python train.py --n_layer=15 --positions="learned" --tie_embeddings=true --init="normal" --final_lr_fraction=0.0 --seq_len=512 --doc_mask=false --steps=6304
MLP neurons of a small language model. Each row is named by its layer, matrix (up: input weights) and neuron, and shows model dimensions 16-143. Each number is 500 + 40 x the weight over its row's rms, rounded and kept within 0 to 999. Numbers have three digits each.
After each neuron's rows, "fires after" lists the tokens most often just before its 100 highest values on Wikipedia text that the model never trained on; "fires on" lists the tokens most often at its 100 highest values on Wikipedia text that the model never trained on. A number after a token or word is its count.

L12.up664:584508493514521450501492528536431567431488500521552553482473419485531519553486525524486497474537520453525548416528496530442449499484488494577537493505527524477532588481483480493449520521519443583493537495467473513558510466510476531483526484436546456461486512471607525532493470488533521530493474560487453437406553430521473454488517502576551453503491432533437492516510468502556539497406
fires after: "9" 17, "," 17, "4" 9, " " 7, "3" 7, "6" 7
fires on: "3" 51, "2" 27

L11.up31:570564517491485385503461474462506494513469417502547481524529482498561444457465602488549495488487490449463527504534498471487504573476520469466520464529528522566457463487453464469557573491489517577583480436582474446468478503510546513454482480477453519480473510549492503482478544495529476475504550497500509486531479477459455534474576516482421551517509576511574506493450419541536498488459
fires after: " |" 42, " " 27, "1" 5, "8" 5
fires on: " " 43, "2" 15, "8" 12, "1" 5, "3" 4

L9.up1037:515506481468538471503469491531558505473543441498522532506497497539506576532505563436541526538508506583529492530547524474468474553532418515490579502499490556476503475468434469492460538509428496520521441404542528483511615539460530475494516546429515519472441407458469452480558505551461511524441549487552529465492507493479514511495434549489534556576504547459459529456463542463516481516545
fires after: " |" 37, "." 13, "," 13, "-" 6, " " 6, " (" 4
fires on: " " 49, "9" 13, "1" 9, "3" 6, "2" 6, "0" 6

L12.up912:530506477441600536556443476537512406479528489503549516471604510488475450503453451447524456524507508581500555540455525486506558494386507533463525489465515427433526514535565549518501553500571474430468486576472458433469511505605502441553433499446477521545454560504491488538522565529489449504434537456508518493546498512524456428453481438568517468449523512477440496548526541508492461502523
fires after: "0" 23, "9" 21, "5" 14, "6" 8, "8" 4
fires on: " " 20, "–" 16, "0" 14, "." 11, "-" 8, "th" 8

L11.up209:480503457511487559526496536516479507499482513430500514498468460540570448552420520532427441507541493521539457536455522550502514481500516473483518517592565519442567601498561552442499518535508480435416569520516503402555518560560478538519476475478485529459491549457495481429527525497460502500502485486544520410498508496544537557463542509436563467491426464515502463449547559536518514474538
fires after: " " 77, " (" 12
fires on: "2" 95

L11.up534:503490553488497574520514523533490496493577509505514506519506429492535476532462486485508499554489499542550502540440509494455550492423570483521539492545571536395496547522516464463472539499534557523453532471469498532492475609447504493580447450440501503542510530464506411462473514507485547530511501459395422463490508464530489456516566545445490494468429441478415463523503574435551499472524
fires after: " " 66, "–" 5
fires on: "2" 76, "ru" 5

L12.up83:499492478595490457540474572559432508474483512467497514456523561539484497419467591477499518466407523459521435499543482426474579536439493535582481489513572455482459485452470554546520460504564490477548565515449509517465485544508480500544509503507432489533493590538507483512518544574507442479475490524530472483467505584493518453468497547538511515510445528585492488515497451418501515477467
fires after: "2" 34, "1" 15, " " 10, "4" 9, "0" 7, "9" 4
fires on: "0" 52, "5" 9, "2" 5, "7" 4, "6" 4

L12.up218:551444517500453493489516520481457569492491451489540452540462503451488521531433542455543455486488506509497459445533515482588548469490398471532528533455510456502496488453487473441455518536498536561470456493454517485447558534516482497492465543464423536556511518507504540525495535526555451567483551500490555532538528479541538481535544494513574625544414494414520554484434507496468454531446
fires after: "|" 45, "," 14, " |" 12, "-" 5, " January" 5
fires on: " " 90, " m" 4

L11.up470:498505474507484460530544451461529474571435496482499472434512495510425519469467523479424531446488523469514465504509495500477477572512527502496554491539505558489553566480497495518470532525526534462549567416528504490482470489520486509544570507470434512488540579499481550498485537473442458484410444505516512475491503490474557499554462395556578500509509476486556519491493475458503563474461
fires after: "0" 56, "1" 9, "8" 6, "2" 5, "5" 4
fires on: "1" 29, "0" 26, "2" 11, "7" 7

L12.up858:523621480442451471505509498469497407459547424480489410484504399574544478488491449490559573474549532578481559481489505522457488532473482454502509503427475497474475509481521430502497521519427566483518456558487414479464468545535486439517470493490499544502468566449547507486542544475496489524524500508523476462538440502547521481432501447525544472469504436455589537499452474470523488494581
fires after: " |" 20, "," 15, "1" 15, "9" 14, "8" 7, "6" 6
fires on: " " 42, "." 31, "9" 19, "1" 4

L11.up193:475561523487545529507528443439461523513523455471461534479504477508533541566536462409447495470476480494497563540474503488417458504479532489461453503518484489566505462509559501505431488590596487443480528429523515438472524539534473507532464482493529484535508508453428445460500548476466439561457501536489518558505454441511463437459423450503536429549477437529478597534542503505538486440577
fires after: "9" 32, "0" 13, "7" 10, "." 7, "5" 6, "," 4
fires on: "9" 26, "4" 24, "8" 18, "2" 14, "6" 4

L12.up433:542528398542503522563466535529543502432535470495484550552471527473529529491497504511501517517523452493524566508481542483578529520423489553547480586539546459476472478570524523527485500493509513457483514498476451503412444462521530420520460389438517443531531514465535519477519570538528419488496469595498495520516597539483502542494466513464525527454412459478503463536442529432491464441487
fires after: "8" 20, "3" 16, "9" 11, "4" 6, "0" 5
fires on: "," 22, "1" 15, "." 11, ":" 7, "9" 7

L11.up767:472559562471464496415545463527504476435417446588449500518523395471488521523474510541542470435467440573435574511511463514491443464489457511525550523509552514523536471500497550547467510521484510450490471516438513516507497553491511504620458498470560470507501527504509535456536463544484430462512506480492445504473482450469524502446473520521532480485519439468430498478447430537465467573547
fires after: "1" 56
fires on: "9" 58

L5.up706:507492456471483544574496568538553566488504546484538514468488504477501494506504522439561535493525496573485448510545467579455515458427481545518477458514534503561545425453498471426515473563549550500476481482526508487451518434530547459463571434531497480481527451567493500481545549536492510428465524487491550478521478413485541478503554491466492558449532494470465507488539559520443412532531
fires after: " " 87
fires on: "1" 80, "2" 6, " to" 5

L11.up256:500461468495529482516384492500434420548482526516513543509516477541580516451500530489491458448555500536533482487380519474481558494447494501532539480579458530505556413550508549539536570482429465453432461526444475505497505449484549472484469480474453475450521524504472560505458540544492543466522453437523470498457488511527476475488515508528524501485429479563604466511438439483475498485560
fires after: "3" 21, "2" 20, "1" 16, "8" 7, "4" 7, "6" 6
fires on: "." 43, "," 28, ":" 20

L11.up790:530583450537521473501501503496516461484485525443450493489526560506549547483556527512499431477501465497502507497452508511468436512463466461498438515512486470535468459468522466477453509593499499510481554492507412516580520444486476571495483543521551477480495470460508433507522527470499488548519506509475487487546432474553552409543503495513479471522423433519545544470418477536599515461520
fires after: " " 33, "9" 8, "," 8, "–" 6, " January" 5, "|" 4
fires on: "8" 32, "6" 15, " " 12, "9" 9

L9.up115:572513473495484489552440556550497493504457567395483496548565492462455482454478570511447452453546492461464511620478515467538478507515534472446497480563509512551514480474584560585494546455520563484525478525519500516493524486588512440525514476494524528544442561549465503535526509540454479518448508533493546487448450497462467422503553445524402532523494491523494464489446502486470567604539
fires after: "7" 16, "8" 14, "9" 11, "2" 8, "4" 7, " by" 7
fires on: "–" 73

L12.up1001:525486502422459526508430510527518486517486560415453476441482419525544488531524514564565532475610442570518532433464553440462576526460536495512520504445465444492502463502458438490478490506446420552475531467454515476464485488531494545538498489582393502525459525491526520488457502466556482442533477488495522537482446510465474409492496505524519549455522472598530557472396487567519508472547
fires after: " |" 29, "3" 8, "6" 7, "8" 7, "5" 6
fires on: " |" 29, " " 28, " (" 16, "." 4

L11.up128:504495542494432503486532529506556470553509551489515523566484467494466496497500554535501460499495487570467564465517431514512493468429517453448439507487533517548515485481514483520448494495485562495534461529444378522517548556500479460466536520509525499508539475524518364465563469501490379456485502472524465443433455468525532545481436474527536529466414501465449516495457458523497559473656
fires after: " " 44, " (" 28, "1" 12
fires on: "1" 70, "9" 12

L5.up795:506508492492450424474548543458423470569518444496545440475460515545475503480557478489556529460534483522496503457515572442479499500527514552521534460509513505522492493486484495523463489533514463489514566494479573479502501575461510472475520550510536534540520597518508525492539490493519441494494528553459498485492502466515437543592492475560442555522521519530544452543570394535514583524378
fires after: "7" 18, "5" 13, "6" 13, "8" 10, "1" 8, "2" 8
fires on: "0" 35, "1" 16, "7" 9, "5" 8, "6" 6, "3" 6

L9.up418:496482533476575487505481509576501482506532451480455541471530472411590473523488503478460438477504546485534556478447481509531520597518481526507527483467460482537506494502423491541478509480536517509508445438479514461455482470461527516476525500484445477473499457518526521499495532457597437535520501525490461499546536454521434490446546536571466498491491507556543487451501539475435503445484
fires after: " |" 38, "9" 10, "2" 7, "0" 7, "4" 6
fires on: " " 36, "7" 13, ":" 11, "9" 7, "1" 5, ";" 4

L9.up500:535478502528498459568550444514464503501492548459450545514475559568506498506465485406502424491524561592450454469494503474493521531494520509494526508476522516611451433488475474543554480506503501513531503576483543473448568490471501495472506525515541468462544521551490415505471505473539529485522491578494406468537493572464525443523523543549560599522510528519519445514557517493530431433502
fires after: " |" 42, ";" 20, " of" 11, " Pts" 5, " the" 5
fires on: " " 52, " the" 12, " |" 7, " X" 7

L6.up545:485491431506489493503520453487465498486449529575476480406503532530469418518537485478511502534513534459482537419488514485450463509487547579536538554462420470490529548464490489581485471506449467452492513523539562456521470509486535465435566483541491597576547515518511492490472560457514431570410500460518458481524484465542523499475475539487540517465543460502544503537489484491485528492472
fires after: "0" 45, "9" 20, "7" 9, "8" 7, "6" 6, "2" 4
fires on: "0" 79, "." 10

L12.up429:510534491521471558565493512524487524515548516542532452516501456547472517540535548463567523461499568530497536528507525581433446437525519464390490459610514514489569435563504458481487495518491579549541488467549473484468574477607461545526469522494468462576523463616411442465552519468475426443533486527470540507508528456503475547529434465413515498489483450529523431595482532481494490456515
fires after: " " 67, " (" 17, "," 7
fires on: "2" 52, "1" 31, " " 5

L11.up152:462565494358522462493501557508454488511463456423428479585502463476456464530410476458518541458503596495527433443473506526472487525537529471576460543617471468525481538501536513490498546497504524465505471437573534515504498481431506527504511521508449454457551544547460494509485574537501526492465489550561585556481456577534594562445470437550476535486559520563505519484460478476455512467481
fires after: " |" 32, " Rear" 8, " Republican" 8, " Democratic" 5
fires on: " |" 45, " Admiral" 8

L6.up353:527437498563451489582491485458449568619469517539532463436511522512523536461373499459499519481516543513464605551486486517508575451512441483518540452537513484476509504489467528443399471514458470504425469469508487476482458534525516495488483507477483483431487518547472505440565452469550494613479594504563521557490519562476467453485515526452547575510502510465413497463488533549436616489547
fires after: " " 34, "%" 23, "0" 9, "." 4, " No" 4
fires on: " |" 69, "1" 7, "." 5, " as" 4

L11.up81:462498540537457516552529454554483523496537530464454525518439522474499509548430408436431436482498534569508510543464497564495446503524428466474568472521563502479467434452501492465475467455529487436403472446503492485550553529501501526511465470465443537448519521499471496521525504495506466511416522517481565494501523505451422497576467515485554567519525496470519431546521547511485459497507
fires after: " " 71, "," 4, " |" 4
fires on: "1" 71, " " 15, " Conn" 4

L12.up612:505523484431429561515478548477515514479460541495444505539563476417423504541442466354564575446500567529542454490478514529524510500474534380523414495526501523549557507537427450518526512535517499516462445520496522539505484481480531545488513530433459474434500517500499502491535580548532486541480550524481460497478524600477533533519481541542479563522525506500546488512459463417452505491457
fires after: " |" 24, "8" 7, "5" 6, "4" 6, "6" 6, " (" 6
fires on: " |" 33, "." 15, " and" 6, "And" 6

L11.up735:501504501580424547490501526581430477477469530519552521495548443462481529471554554544502490530527466476539515529440460488478501501555441551519532566465514492508536614494486439443399480532531556448503558531469531455470593513529554433544571481459540497533460495441507550495501490550456533523458489553455513484404489480518473542459491445542558517508535489486451477495437423444479533484467
fires after: " " 28, " |" 25, "." 10, ":" 7, "1" 5
fires on: "2" 52, " " 27, "1" 9, " (" 8

L5.up1255:510516486586553532503505442585479496499500491477456496545502484459427477455392529475521554434461472544453551479484487510434469409541487471561532502427526505467525475451493557480470479526499511499499584470484512497466490512492533481563530485503489505591535464464460489462489539496479511469548581506422460524430507517462483489479457496516537466562523479519474533503465537468501508527445
fires after: " (" 57, "." 28, " " 7
fires on: "2" 46, "1" 23, "7" 6, "5" 5, "4" 5, "3" 5